From a checkpoint of a small transformer trained on Wikipedia.
Size: width 768, 6 heads of 64, MLP 3072 ReLU, 71.9M parameters.
Architecture: LayerNorm before each block, learned positions, tied embeddings.
Training: a variant of Adam for these matrices, 1315M tokens, 10033 steps.
MLP neurons of a small language model. Each row is named by its layer, matrix (down: output weights) and neuron, and shows model dimensions 128-255. Each number is 128 + 32 x the weight over its row's rms, rounded and kept within 0 to 255.
A block is one neuron, or neurons of one layer that tend to fire together. After each block is what it responds to, as a language model described it from the Wikipedia text at the highest values.

L2.down20 [181  77  65 157 133 147 169 186  70 180 100  86 122  71 185  97 154 136 196 113 118 135  98 118 106  87 131  97 119 115  94 157 124  88 114 122 143 156 150 171 176 160 225 104 137 158 159 109 114 106  99 104 126 176 150 172  48 141 181  71 118  58 151  56 199 119 114 121 119 123 146 121  79 117 149 130 104  99 103 187  94 156  99 153 135 170 107 166 133 123 120  82  45 163 175 140 127  29  78 141 108 131 188 162 204 160  84 124 158 108  88 123 166 138 132 127  64  66 138 123 165 146  73 142  89 100 105 150]
L2.down239 [ 96  97 112 140 134 156 106 116  94 125 104  86 119 159 123 229 169 121 126 118 140 142 137  74  82 166 170  95 121 163 125 184  97 172 144 192 125 155 125 129 131 100 111 149 179 106 169 121 140 102 154 114  55 161  86 132 104  72 127 129 140 149 195 125 180 111 116 162  97 128 191 140 148 137 155  98  53 126 126 138 152 100 137 144 131  85 109 143 127 163 135 139 135  99 188 121 143 144 121 123 188 143  92  54 138 163 179 146 102 115 122  88 160 115 152 135 103 121 157 144  82  94 107 135  93 112 130 148]
L2.down343 [156 100 178  90  78  92 161 143  95 152 177  76 136 145 135 175 118 123 154 121 113 130 141 146 154  53  87  97 130 104  82  84 188 105 174 117 141 156 126 110 117 121  99 164 158 104 137  98 149 182  99 186 126 131 199 161 133  81 182 132 131 117  81 142 140  86 190 116 109 123 134 111 114 154  90 177 115 131 143 167 144 130  74 117 162 167 127  83 133 208 134 126 123 113 109 121 150 155 127 151 120 166  98 131  88 192  91 106  91 163 166  81 191 123  87 144  89 122  80 140  83 111 107 140 119 114 159 139]
L2.down494 [139 184 145 135 165 111 106 122  30 149 153 172  95  98 144 151 146 155 127 119  94 137 112 146 155 131 130 172 106 148  96  65 110  48  90 126 116 166 173 123 132  95 102 197  64 109 106 146  98 116  93 125 149  97 128 171  97 155 155 131 135  85  97 134 185  79 106 140 128 133 147  98 112 145 135  96 134  98  92 130 131 131 122 170  91 170 148 167 112 172 105 140 201 152 126 102 111 154  93 146 151 127 208 116  92 141  49 173 168 127 142 122 177 135 142 100  61 103 119 184  80 159 106 106 168  65 142 117]
L2.down496 [156 144 147 107  89 171 119 143 141 111 170 115  92 125  97 124 186 107 114 181  62 164 165 141 146  72 148 167  76 102 126 118 146 133  68 143 167 148 136 174 135 124  79 152  78 130 114  98 138  95  91 123  98 134 114 143  80 147 114 149 142 187  95 193 167 111 173 115 135 131 170 125 129 104  96 123 101 189 111 116 125 184 143 191 155 138 199 129 137 101  85 106 153 125 145  85 164 115 149 129 121  67 162 119 158 127 104 132 102 192 135 126 153 177 103 183 142 108 132 159 137 176  61 116 111 112 123 136]
L2.down808 [158 191 161  88 134 212  62 117 154 136 197 119 139 113 127  78 110 183 173 103 134  85  89  96 107 100 112 138  88 137 161 105  78 135 135 118 126 126 167 131 151  94 118  83 135 129  91  62 163 121 106 149 135 151 142 119  78  96 155 112 139 133 100 125 124  94 139 163 173 131  84 117 125 209  99 141 151 148 136  78 142 110 137  72 177 114 140  82 149  76 107 145 119 105 161 151 126 131 116 155  89 131 116 114 118 124 154 126 132 145 101 148  87 144 147 155 105  75 170  91 111 114  85 118 170 140 166 141]
L2.down1751 [155  91 185 126 112 136 154 190  37 133 136 157  75 116 165 115  92 127  95 151  90 143 108 160 167 112 116 165 205 108 160 116 157 167 154 118 125 111 126 177 114 161 164 180  79 111 191 128 103 133 105  87 135 174 130 160  96 139 181 133 103 161 156 167 140 103 159  94 152  96 142 153 145 131 145 155 141 133 141  88 112  98  85 164 167 175 105 138  95 148  56 132 114  82 123 127 154 177 152 125 107 110 126 185 142 152  89 129  84 140  86 132 107  88 170  72 135 108 133 155 118 124 152 163 198 128 125 116]
L2.down1797 [121 166 140  70 172 161 213 101 102 142 177 176 127 164 108 145 139 165 199 115  94  96 155 140 118  95  89 194  93 102  94 134  77 190 101  90  69 139  94 101 186 139  97  97 134 184 132 124 166  97 103 194 165 111  91 120 126  86 120 127 131  88  96 175 135 129  95 187 122  96 152 113 124 131 106 128  99 124 116 108 128 109 141  83 102 120  77 138 141 167 115 148  76 148 155 128 173 142 130 148 143 115 109 126 154 104 166 155  93 101 162 123 135  77  98 170  92 131 153 148  94 144 130 128  89 128 115 172]
Responds to: Word-initial letter C. Single-letter piece C opening a split proper name or acronym after of or a first name, e.g. C|ash, C|ottingham, C|IA; rarely other, the.

L7.down65 [131 141 191 160  35 135 186 123 120  88 125  63 116 141 108 126 138 154 113 113 119  85 132 143  83 104 163 148 105 130 169 139  95 112 156  92 150 180 112 156 122 138 116 156 114  91 139  88 136 115 148 123 153  80 107 192 121 105 161 112 130 106 132 170 136  92 124  97 123  99 112 106 137  84 102 126 111 139 133 116 133 137  99 125  88 119 134 103 160 123 162 155  81 156 203 170 151 130  83 130 107 120 128  99 121 151 128 139 124 132 155  89 164 194 123 117 103 122 156 159 128 104 105 153 143  95 150  52]
L7.down1072 [117  80 175 115 167 135  88 168 130 209 170 150 133 159 140 150 111 120 136 185 163 151 102 124  82 172 124 105  75 146 130 135 109 141 167 144 130 122 131 136 111 108  75 146 131  74 161 109 108  98  96 140 125 132 141 182 131 165 173 185 150  93 136  85 193 174 156 111 153  69 166 120 121 119 166  94 120 162 107 166  78  88 102 136  61 121 164 123  88 123 107 110 132 143 115 129 165 198 146 101 105 128 140 127 152  98 124  88 176 146 170 104 147 127  96  96  74 157 113 153 109 181 128 156 137 109 176  97]
L7.down1225 [137 157 167 158 135 130 151 105 169 100 134  93 177 135 124 141  95 117 186 111 118 124 148 122  89  71 154 192 136 123 118 109 109 161  73 129 150 147 171 132 172  90 144 107 113 164 157  75 148 154  65 125 147 145 181 112 149 135 111  96 119 114 120  88 139  76 148 145 124 128  77 106 138  92  90  66  49 137 123 140 221 158 130  94 138  90 130 142 140  87 134  90 128 212 164 134 149 150 117 187 107 108 112 152 152  67 223 113  52  93 127 149 116 139 116 148 111 143 114 171 120  35  96 177  73 107 158 193]
L7.down1230 [179 151  83 162  76 129  22  91 159 125 136 104 152 101 171  90 137 108 164 138 105 140  86 124 114 194 140 121 133 166 171 102 178 103 129 162 128 183 161 148 126 115 127 105  96 175  82 134 155 119 146 139 132 142 151 126 125  90 129 146 108  98 190  88 107 130  72 102 158 130 103 127 145  89 122  86 154  84 175 135 124 119  95  75 111 137 176 134 124  54 136 128 124  68  52 110 122 169  64 132 118 102  52 163  71  74 161 141 150 119 138 151 167 163 150  93 113 142  94 142 108 125 136 149 120 181 179 131]
L7.down1350 [ 85 185 135 183  98 170  89 130 123  72  88 130 116 141 134 108 154 157  88 124  55 144  89  80  73  73 122 134 121 113 128 139 121  89  87 128 194  75 119 104 131  76 133 164  46 110  67 108 128 149 129 121 144  87  82 101 152 116 155 105 102 142 131 130  96 132 137 141 104 122 139 122 143 168 116  85 157  65 169 112 119 166 167 138 103 161 136 153 111 207  93 189 152  70 129 122  92 135 158 101 129 141 147  70  54 119 121 102 129 116 210 141 159 133 173 164 101 125 142 130 136 129 135 120 168 156 215 103]
L7.down1745 [107 158 142 146 145 142 120  57 104 168 153 129 212  88 184 123  76 112 188  58 117 139 135  58 134 212  84 121 184  96 149 121 111 133 157 149 164 146  73 167 163 138  98 124 133  55 157 114 177 112 146 194 153 157 146  92 117  68 112 100  98  60 124 104 192 103  83 113  94 121 105 181 114 146 164  87 144 127 137 139 139 154 174  30 140 115 111 132 168  79  96  79 137  98 101 123  94 134 125 153 187 117 130 133 116 111 150 136 104 160 187 114 137 137  81 111 112 141 159 141 166 108 121 136 138  92  89 111]
L7.down1991 [149 175 143  98  56 126  87 144 139 156 131 138 159 123 188  88 154 105 174 123 110 140 129 112 195 115 130 145  94 172 135 123 197 177 136 137 155  66 112 156  67 168 143 118 149 116 143 127  95  65  90 150 120 110 149 142 119  96 145 111  82 101 134 153 190 133 142 113 169 130 155 143 139 152 115 130  87  94 151  97 148 145 122 139  84 178 120 139 135 119 142 130 141  97 102 104 124 132 144  64  73 151 158 138 160 146 121 135 139  94 148 109 167 102 115 125  40 104 141 177 156 131 131 114 181 114 162 155]
L7.down2497 [ 71 152 138 123 161  74  85 109  85 145 121 154 137 108 106 178 121  92 112 120 172  90  70 171 117 147 129 129 164 151 141 114 136 157 138 147 133 136 150  97 108 103 148 161  80  57 168  85 120 158 157 139  88 144  90 127 109 187 135 100 113 133 122 197 163 117 127 152 150 170 148 174  92 152 109 147 161 127  93 135 126 107 108  56 114 119 102 149 135  98 103  99  89  83  81 130 138 152 127 137  93 122 155 101 134 129 133 150 136 122 120 118 188  75  91 119 116  86 107 129 109 110  67 147 105  91 139 108]
Responds to: Capital C word starts. A lone capital letter, mostly C, opening a proper noun split into pieces, in names, places and table cells: Curtis, Cedar, Cold War.

L7.down95 [ 94 122 137 113 129 143 154 152 115  88 125  88  90 163 139 126 148 123 125 129 120 166 126 122 132  75 140 168 104 111 107 110 138 133 130  88 151 184 161  83 185 145 126  76 117 115 110 208 130 150 113  83 133  99 107 101 108 115 147 146  89 121 126  47  73 136  79 163 120  93 187 147 155  95  96  79 146 118  77 101 113 124 118  97 192  90  44 108  81 138  96 149 147 112 226 111 115 157 127 155 123  87 118 142 150 194 153 154 145  96  97  94 107 162 122 142 137 137 138 133  50 152 132 131 149 118 102 181]
L7.down1515 [ 96 138  98 164 147 136 145 113  82 108 138 138 146  74 105 151 119 126 144 120 152 116 196 130 135 136 139 113 104 126 116 143 173 159 139 126 153  79 130  66 129 114  70 119 109 156 127 155 151 127 107 107 102 114 136 113 141  76 134 118 131 187 113 101 188  96 125  74  44 135 134 126  82 124 175 106 171 157  79 112 165 181 122  58 131 204 127 118  68  91 142 106 177 166 107 113 149 158  69 132 187 125 131 196 136 114  92 125 105 148 155  96 125  72 136 112  93 172  85 145 208 100 111  98 119 131  98 133]
L7.down1712 [157 131  99 212 169 128 186 146 102 131 160 144 174 124 142 142 174 116 103 107 106 146 196 134 139 149 150 140  81 112 103 121 102 160 188  91 103  56 127 139 142 104 121 104 110 123  74  66 139 116  82  36  88  92 164  80 131 117  80 190 171 113 152 149 127  71 160 147 104 112 167 177 120 114 149  77 160 127 117  55 106 157 138 111 111 157 141 145 198  77 102 129 126  95 179 157 165 114 125 165 149  88  76 121 131 186  40 154 170 148 167 156 100 101 136 117 150  93 120 148 138 161 118 150 141 147  76  86]
L7.down1999 [194 187 154 168 187 146 164  93  89  53  81 155 163 144 191 119  92 115 153 152 158 150  95 117 145  84  72 130 111 106 134 182 186 114 152 138 119  70 167 140 123 108 176 123 110 127 131  99 145  65 166  81 177 121 144 134  95 127 144 141 127 103 136 157 132 100 143 136 141 130  72 151 158  97 141 129  91 157 128 133 156 179  89 176 142 138 135 126 123  61  60 133 150 105 152 146 142  79 123 118 102 167 102 151 162 181  65 133 155 178 184 173 187 130  91 157 180 110 164  69 150 157 158 156 179 188 125 139]
L7.down2005 [129 119  95 154 168 118 144 147 159 134 115 133 142 172 100 114  79 195 135 126 146 105 135  75 120  79 146 137 159 164 131 167 129 176 176 127  59 173 122  85 177 176 172 137 199 133 107 143  87 153 167 153 129  77 127 108 162 127  84 159 129 150 154  81 138 135 122 198  97 125 130 164 152 174 101 141 203 134 136 153 147 147 125 126 157 118 136  54 189  66 161 140 134 152  83  91  91 136 176 136 128 114  83 135 110 164  93 106 121 115 161 132 130 105 152  98 105 177 194 119 107 116 164 171 107  86  99 105]
L7.down2240 [109 134 170 200 151 115 115 156 160 102 130 108 121 163 113 139 145  94 153 181 120 106 136 148  95 113 104 136  96  77 199 113 144 104 126 155  53 133 127 143 118  90 153 189 103 122 159 122 171  98 109 132 113 123  93 128 154 177 138 125 110  74 115  67 160 164  89 181 151 163 131 150 105 215 150 117 151  94 149  83 159 101 155 173 131 119 123  69  97 143 126  84 143 164 162 117 113 141 136  92 121 128 158 152 112 169 142 148 100 110 123 192 159 125  97 143 147 147 142 141 146  93 100 100 111 120 144  97]
L7.down2469 [196 144 175 111 146 152 107 120 133 171 109 100  96 139  63 118 103 154 116  73 158 183 126 147 144  89 179 116 173 110 126 135 128 139 149 106  83 118 121  74 121 120 149 174 159 158 113 115 142 138 159 180 152  95 149 161  81 108 117 111  79  85 179  76  86 111 120 154 130 101 149 164 192  70 134  87  83 150  77 138 188 140 107 109  58 125  33 134 128 124 141 208 139 114 124 159 157 132 178 128 100 177 151 147 177 191 173 136 107  84 122  96 113  90 150 116 158  85  94 161 144 124 171 122 147 123 101 143]
L7.down2872 [116 117  89 143  76 153 144 159 113  91 117 120  95 132 166 135 124 162 119 182  83 158 159 193 134 128 184 116 138 139 128 164  88 141  82 118 103 189 101 117 136 147 146 137 187  68  95 159  73 115  97 156 159 163 109 118 166 136 111 181 115  68 169 183 104 109  95 199  87  91 126 145 131 152 134 107 129 140 114 148 132  93 164 194 159 135 142 161 153 134 100 163 122 185  39 127  69 172  96 126 121 144 171 125 120 206 117 121 115 168 165  95 116 106 118 155 113 123 152  93 109 112 108 150 118 160 127  85]
Responds to: Separators before numbers. Separators just before an expected number, mostly row-opening pipes in tables and range links like "–", "to", "-" (10–14, 1774 to 1943), plus month names before days.

L4.down943 [112 161 112 141 123 170 100 108  95 117 122 114 127 188 136 142 135 105  52 141  89 175 175 130  96 146 132 124 109 123 120 176 180 174  71  82 114 107 140 145 146 159 131 112  93 186 124  89  91 155 171 148 113 165  73 152 163  90 119 151 181 168  96 111 198 122 151 128 190 128 123  99 145 146 131 142  91 109 124  78 142  97 133 155 166  66 106 119  97 112 146 149 112 187 128 105 128 150 198 142 118 121 179 200 133 133 139  76 180 111 122  94 117 110 142  84 132 164  97 117  71  77  79 161 111  88 175 103]
Responds to: Mid-word pieces in technical text. Inner fragments of long scientific or technical words (scav-enger, imp-ul-se, ext-in-ction), plus digits in data tables and month names before dates.

L2.down143 [162 147 146 124  89 120 115 140 107 111 113  76  77 126 163 129 168 117 151 137  89 156 130  78 121 104  96 134 113 176 138 149 106 121 113 142 116  58  96 172 170 151 150 136 149 162 156 111 117 109 123 161 147 128 153  78 191 171 110 101  89  45 123  72 117 129 134 145 174 138 166 106 136 137 121 117  72  81  96 143 129  62 114 181 158 135 140 134  81  88 113 126 188 109 143 130 132 192  97 134 125 106 127 136  89 180  88 131 140 104 105 139 169 204 126 171 112 164  77 150 119 140 104 154 102 150 116  82]
L2.down645 [126 201 133 163 143 159  84 114 119 109  40 106 113 100  87 131 146  77 119 156 167 121 172 117 121 104 135 130  73 128 116 139 199 126 100 149 156  62  96  93  94 155  87 130 119 135  95 124 143  88 135 110 118 116 119 146 130 115 123  84  93 102 108  85 100 120 169 172 111 151 155  79 165 131 138  84 119 174 120 183 135 134 130 127  64 165 131 140 114 121 137  35 163  84  80 113 136 156  91 109 108 154  97 121 122 115 111 130  72 159 140 114 103 168 122 170 137 138  99 150 127 107 127 128 119 122 128 117]
L2.down1165 [187 157 115 130 106 134  85 143  67 101 149 159 159 123  77 137 106 105 129 151 141 126 106 117 152 120 159 161 111 183 106 181 151 143 151  88  93 103 122 171 151 162 105  95 144 162 123 124 158 141  95 142 110 116 117 123 107 123 124 129  83  91 169 177 144 106 149 132 238  86 160  58 124 165 147 119 120 158  67 168 101 136 158 161  41 136 130 161 179 132 107 191 146  94  95 116 103 103 121 160 176 171 144  87 149 125 177  61 121 167  96 130 166 130 132 118 104 160 133  72 172 153 157 130  98 200 177 145]
L2.down1403 [122 145 106 136 150 118 110  77 127 112  91  51 145 152 132  88 115 131 134 144 144  96 113 124 107 105 127 107 114 205 131 175 165 146  76 123  88  93 118 183  80 142 108  86 124 161 127 116 102  77 141 164 103 127 132 135  84 121 149 153 166 129 117  84 112 105 174 120 137 113 167  30 145 170 162 113 123 165 139 120 143  78  78 196  97 104  67 161 119 113 159 115 184  63 152 128 132 151 104 131 170  75 122 169 150 187 143 163 101 126 130 133 177 150 150 164 145 119 134 103 149 115  97 129 106  79 133 143]
L2.down1424 [145  96 120 114 112 149 165  96  38 124 180  63  38  93 174 114 137 175 168 110 100 135 118 131  87 154 123 132 118 169  80 127 115 145 135 129 110 114 150 126 126 145  95 128 182 157  87  99 136 114 140 170  73  37  99 117 155 159 139 138 161 160 162  98 116 153  84 146 199 197 175 140 115 114 153  87 120  93 138 161 109 103  73 151 177 103  92 174 113 107 155  73 101  99 111 115  83  84  92 123 136 144 102 159 157 167 117  83 104 100 105  94 145 143 162 163 163 118 108 159 145 101 158 152  64 142 132 104]
L2.down1899 [124  80 153 107 106 140 138  83 125 127 128  69 145  84 159 118 146 134 196 150 110 135  55 156 126 159 132 156 128 147 130 180 114 127  94 156 144 127 111 162 139 147 113 155 119 183 124 119 101 103 112 198  88  44 163 137 171  83 164 123 142 147 131  99 160 116  95 114 222 174 130 165 137  85  71  91 121  78 160 150 121 101 138 144  99  94 106 190 122 109 121  50 147 123 136 103 165 155 102 203 118 168 103 164 137 192 109 124 124 133 104 176 224 112 132 123 148  94 118 113 189 204 120 140 116 186 121 171]
L2.down1953 [130 133 113 147 117 158 102 153 116 110 107 117 152  79 118 155 149  42 132 171  95 163  75  89  93 151  83 108 167 138  93 198 141 162 110 151 103 132  63 178 192 151 102 159 108 147 169 106 119  90  82 121 156  74 130 144 215 102 147 116 117  95 151 184 199 144 109  38 161 135 165 131 149 140 100 106 174  75 162  94 128 142 156 198 138 121 144 151  72  98 113 116 137 139  99 130 138 101  89 169 148 156  99 152 127 175  85 125  60 199  98  79 191 152 136 103 110 120  94  84 134 172 180 120  89 121 156 123]
L2.down2856 [115 138 156 122 115 149 164 166 109 116 113 103 125 120 144 132  73 118 200  61  73 138  69 140 159 144 168 188 133 173 128 140 104  98 141 167 125 106 129 150 140 146 127 114 132 150 168 117 163  74 128 173 106 111 150  54 176 106 168 160 137 139 147 170 196 127 111 156 174 157 133 108 133 121  88 148  69  73 131 124 143  87 172 163 110  80  51 139 111 135  90 123 110 150 180 124 167  99  51 186 145 142 126 132 152 190 143  85 115 147 128 152 188 159 154 132 151  56  95 120 159 152 100 126 143 136  92 144]
Responds to: Hyphen in compounds. Hyphens joining words into compound modifiers or names, as in full-fledged, all-male, Nazi-occupied; also dashes in number ranges like 119-120.

L4.down2946 [121 135 120  97  80 133 111 134 118 136  65 196 119 161 107 104 153 168 146 140  98 118 148 162  56 143 100 101  93  87 117 112 100 109 111 149  33 149 103  98 112 113  92 126 156 135 169 123 150 119 176  69  94 128 126 163 165  72  85  94 128 115 173 140 218 122 124 128  95 129 105 128 105 124 176 146 116 144  96 157 113 193 119 112 144 136 157 126  86 107  78 100 133 145 105  92 148 135 140 110 114 107 111 194 138 114 101 172  96 139  87  73 129 129 134 140 123 130 110 157 148 106 136 124  67 151 106 141]
Responds to: Range and pair connectors. Connectors that join two values or items, chiefly range words and dashes between numbers or years ("15 to 20", "1988–1993", "2014–15"), also "and"/"or"/commas in pairs and lists.

L4.down1549 [124  97 110 159 147  74 104 110 166 122 125 155 130 163 158 111 190 111 140 100  91 180 118 155  78 150 135 115 137 116 150 132 115 186 130 147 114 162 122 123 103 107 141 166 172 135  91 147 109 156  89 121 130 101 168 106 105  88  97 125 113 131 109 133 102  72 123 134 130 139 179 114 128 132  76 168 170  59 109 114 146 105 163 149 196 117  96 113 138 160 106 124 149 125  96 129 127 189 125  14 152 135  68 146  89 134 143 146 100 159  81 136 159 176 148  85 109 155 184 163 162 113 156 141 147 180 173 136]
Responds to: Boundary after completed phrase. Fires on the token that ends a noun phrase or object and starts more of the clause: commas, dashes, parentheses, and object pronouns like them, it, him.

L2.down192 [136 169 161  91 201  89 176 135  52 108  91 193 153 142 116 104  61 118 154 131 143 151  63 144 140 172  96 141  37 112 106  94  74 146  99 144  80 139  68 103 118 146 180 132  71 149 162 113 142 113 137 152 152 155 111 136 127 113  92 148  95 157 173 156 147 136 117 103 130 115  96 120 137 156  94 163 144 170 180  70 108 195  93 169 134 190 113 104 112 119 182 158 111 130  98 126 174 146 145 176 107 151  91 124 147 102  83 105 138 124  84 157 126 143 119 152 170 124 136 159 170 112 115 165 151 156 104 110]
L2.down203 [173 106 145 141 131 121 181 165 169 173 108 108 129 114 117 181 107 139 103 143 169  67 144 139 128 101 140 129  51 155 165 110  74 181 120 174 113 129 106 140 153 134 201 113 161 179 131 133 121  82 195 145 103 129 180 122 120  44 154  90 133 119 129  90 126 140 158 111 106 163 116  99 125 111 101 107 169 130 136 147 123  79  95 133 131 126 226  93 130  80  77 186 158  98 164 142 125 157 131 186 110 122 169 116 121 152 122 141  89 123 154 103 181 170  85 144 165 142 105 142 127  92 148 191  95 133 176 162]
L2.down423 [ 86 121 166 165 101 152  76 125 150 139 145 170 178 111 180 144 123 119 158 125 181 126 177 114 105 113 186 141 144 121 116 166 133 115 102 113 125 139 126 186  85 134 121 112 113 131 101 217  91 125 147 161 121 148 131  55  70 111 132 121  92 116 104 185 194 116 185  65 150 156 124 135 179 124 174 115  62  98  84 111 120 108 133 186  41 119 149  51  89 155 129 111  92 149 137 117 152 117 144 147 153 123 140 131  97 164 124 129 148 130 134 135  92 139  98 159 176 129 118 158 118 154 143 149 182 154 155 105]
L2.down910 [169 102 110 123 135 116 132  97  87 179 129 130 107 186 198 193 118 106 172 115 157  82 101 153 160 167  52 125 111 157 100 174  95 206 134 115 106 113  59 108 132  92 142 115  97 110 126  73 134  70  83 137 132 138 137 118 163 156  82 114 178 124 103 142 194 120 120 143 112  54 129  71 111 143 126  68 114  89 155 103 106 142 103  95 112  99 128 164 106  81 115 130 162 100 140 164 129 143 111 125  95 125 152 124 123 139 123 158 149 178 102 162 153 154 144 169  98  61 155 144  83  97  85 153 148 110  94 206]
L2.down1150 [144 165 130  75 147 130  46 124 162 130 144 112 111  82 157 141 101 102 105 135 134 125 161 115  92  65 100 103 141  97 117 154  91 103 127 127 129 146 114 151 163 100 224  93 128 126  84 132 114 112  96 166 140 127 101  94 138 139  92 143 143  78  90 128 130 153  90  97  88  90 145 166 109 127  92  94 125 141  98  74 109 167 142 157  80 118 144 134 142 143 115 134 164  87 126 140 136 124 123 123  84 143 149 118 118 130  78 191 117 132 115 147 136 198  71 108 123 183 131 128 149 137 131 112 147  86 135 130]
L2.down2230 [154  82 126 121 180  90  64 102 166 136 117  66 142  72 178 182 139 133 114 175  62  79 150  69 172 169 150 130 156 117  71 124 100 146 157  92 163 166 124 167  89 122 133  81 117  99 125 112  99  98 124 115 152 179 126 139  98 110 111 111  88 123 116 146 152 128 113 122  86  55 154 148 169 119 160 131 112 102 174 148 158 131  71 180 125  78 167  52 180 108 138 129 176 121 154 140 181 241 115 189  91 173 154 136  89 136 113 157 189 137 211  80 146 156 133 183  83  99 109 144 112 174 149 161 128  86  98 120]
L2.down2618 [137 131 135 181 160 117 121 117 172 124 100 151 118 133 190 170 152 181 153 163 115 162 163  41 132 141 114 130 119 130  94 125  74  66 144 113 142 178  73 189 143 144 161 117 176 147 111 135  91 131  94 155 107 136 193  98 125 127 182  41  69 135 146 162 146 151 104  87 135  46 108 135 117  95 136  91  92  81 190 131 108 169  71  95 133  98 113 122 182 115 119  86 166 104 177 130 136 157 131  96  83 136 140 151 116 195 123 150 114 193 101  94 131 166 133 142  60  89 138 166 112 125 109 127 107 120  75 100]
L2.down3038 [163 166 133  75 188 186 141 145 161  83 166 106 120 158 147 143 135 137 161 140 135 113 140 137 206 115 110 149 166  78 146  50 151 141 132 141 138 141  89 138 161 163 247 100 116 149 126 107 109  91 112 138  90 152 162 110 134 138  77 110 144  96 139 153 161 163  91 180 128  84 164 125  98 104 173 104  78 143 204 114 121 187  81 147 181 133 147 115 154 112 129 166 145 154 109 149 131  97 132 141 105  96 162 162  36 185 113 132 159 108  57 134 164 144  64 152  90 110 149 185 159 107  93 163 116 119 119 143]
Responds to: Numbers in scores and stats. Number tokens completing a quantity, especially sports scores after an en dash (37–29, 7–11), decimal parts (9.4, 1:59.30), and counts such as 19 appearances.

L7.down6 [140 131 135 160 111 136 104 199 109 143 113 150 120  98 117 155 101 141 125  79 178 110 109 127  91 147  96 102 150 150  91  94 124 157 132 115 152  84 148  71 112 134 116 155 124 163 153 105 140 198 128 136 190 107 146 189 109  74 150 190 135 115 149 125 166 112 107 152 126 110 139 156  97  74 134 138 121 150 189 123  94  59 173  70 115 124  79 102  94 125 164 202 141 113 112  79  98  95 135  78 148 152 120 160 156  73 154 132  99 126  87 138 148  87 116 136  98 131 142  95 149 125 137 124 169  91 160  97]
L7.down376 [181 142  89 153  80 105 108  97 143  75 101 141  75 107 158 119 105 128 112 109 131  84 126 129 150 132 143  68 183 141 161  77 133  80 140 115 122 119  99  82 116 144 160 158  76 110 154 106 112 124 214 108  71 102 175 165 130  95 160 125 158  90  62 106 111 134  91 136 136 111  92  89 132 111 162 139 138  73 165 146  81 140 125  79 133 134 149 174 133 121 148  94 116 135  96 147  96  91 119 181 132 114  94 117 125  87 126 118 105 124  90  85 161 146 127 113 138 133  97  86 161 131 144 126 136  99 160 101]
L7.down611 [125  67 105 106  69 150  85  72 140 127  86 121 134 119 126  87 147 140 116 156  99 104 137 149 113 161 152 101 147 190 124 129 149  49 176 127 174 177 120 151 145  97 186  94 174 143 113 150 161 142 176 156  78 103 174 130 107 115 159 110 145 146  88 157 162 141 110 128 151 144  76 156 160 107  60 132 177 131 131 119 160 114 186 168  69 149 111 109  70 134 152  85 101 156 113 138 136 113 117 117 130 113 164 112 155  54 176 127 104 148 143  89 147 124 106 172 123  92 167 101 110  94 157 136 120 117 110 111]
L7.down642 [ 68 157 135 133 149 116 108  85  88 123 157 105 119  84 159  95 107 122  85 130 100 116 149 113  43 113 132 169 131 156 146 118 116 111 162  64 170 130 140 178 141 135 117  67 174 121 111 108  98  94 111 171 180  80 150 178 128 135  95 154 151  86 156 140  70 114  89 169 100 114  98 165 157 139 142 151  49  63  98 161 143 151 143 106 107 147 131 132  86 120 158 165 156  96 149 103  84 110 138  79 134 144 153 116 161 211  83 141  83 137 140 116 123 131 157 132 159 136  61 120 111 126 140 126 123 147 117 130]
L7.down746 [145  90 163 135 117 123  91 180 165  91  83 101 150 149 115 114 153 150  92  88 150 133 115  69 102 144 204  58 139 143 147  73 166 148 140 101 108 103 157 128 127 145  83 145 126 146 181 132 137 151 176  72 170 102 112 148 159 159 182  85 123 112 146 139 152 166 141 123 128 110 123 118 136 168 130  96 157  82 137 124 121 141 105 109 111  92 126 156 129  63 103 134 115 172 124 179  77  88 155 156 101 110 150 141 125  65 136  95 168 159 104  60 160  97 113 144 127 123 153 186 185 105 172 143 121  97 142 133]
L7.down2100 [155 143 138 129 158 154 152 153  33 157 140 124 113 113 107 109 164 156 161  70 135 147 110 130 130 132 163 160 102 173  94 162 154 150 106 111 133 129  88 136 122 161 109 166 118 175 132 154 192 108 166 108 131 106  76 140 119 152 123 131 122 168 144 203 107 102 177 108 162 179 157 124 144 113 177 135 146 135 138 163  94 184 172  81 135 123 101  68 121 192 131 163 127 187  83 122  90 126 137 153 180 139 207  90  89 150 105 119 158 137 100 152 123 139 121 164 171  44  90 129 159 144 157 126 128 101 142 132]
L7.down2857 [102  70 186 144 117 149  60 117 138 188 146  87 125 120 159  89 106 136 136 136 148 103 103 167 149 150 155 103 127 164 102 100  82 118 129 140 142 186 185  92 203 157 149 198 179 106 160 139 127 119 135 139 171 133 164 135 155 112  84 134 119 183 133 110 153 197  98 136 116 157 123 149 108 126 199 221 110 115 156 105 147 115 161 102 117  82  90 123  98 134 108 140  55 117  79 121  83 126 121  97 154 107 141 135 174  80 117 128 208 137 119 121 116 158 127 163 143 110 122 165 159 119 115 135 141  97 120 120]
L7.down3064 [125 119 138 111 163  53 166 130  95 116 147 171 104 113 152 118  98 131 135  83  88  98 121 147  20 103 165 126 159 159 131 103 153 112 123 133 167 176 183 120 190 193 175 170  47 121 125 135 104 140 177 144 164  97 103 131  93 154 148 129  98 153 129 105 108 153  51 184 165 133 145 141 129 157 100 150 171  83 171 107 169 132 185 108 101 136  76 166 142 116 154 160 151 131  37  95  98 150 104  73 174 140 163 156 135 135 130 106 119 152 102  81 182 150 153 153 138 144 114 111 105  78 128  93 175  86  98 143]
Responds to: Causee of a consequence. Last token of a name or pronoun affected by a consequence verb (made Kai, led to Chauvin's, allowed Aquino to), usually followed by to, 's, or being.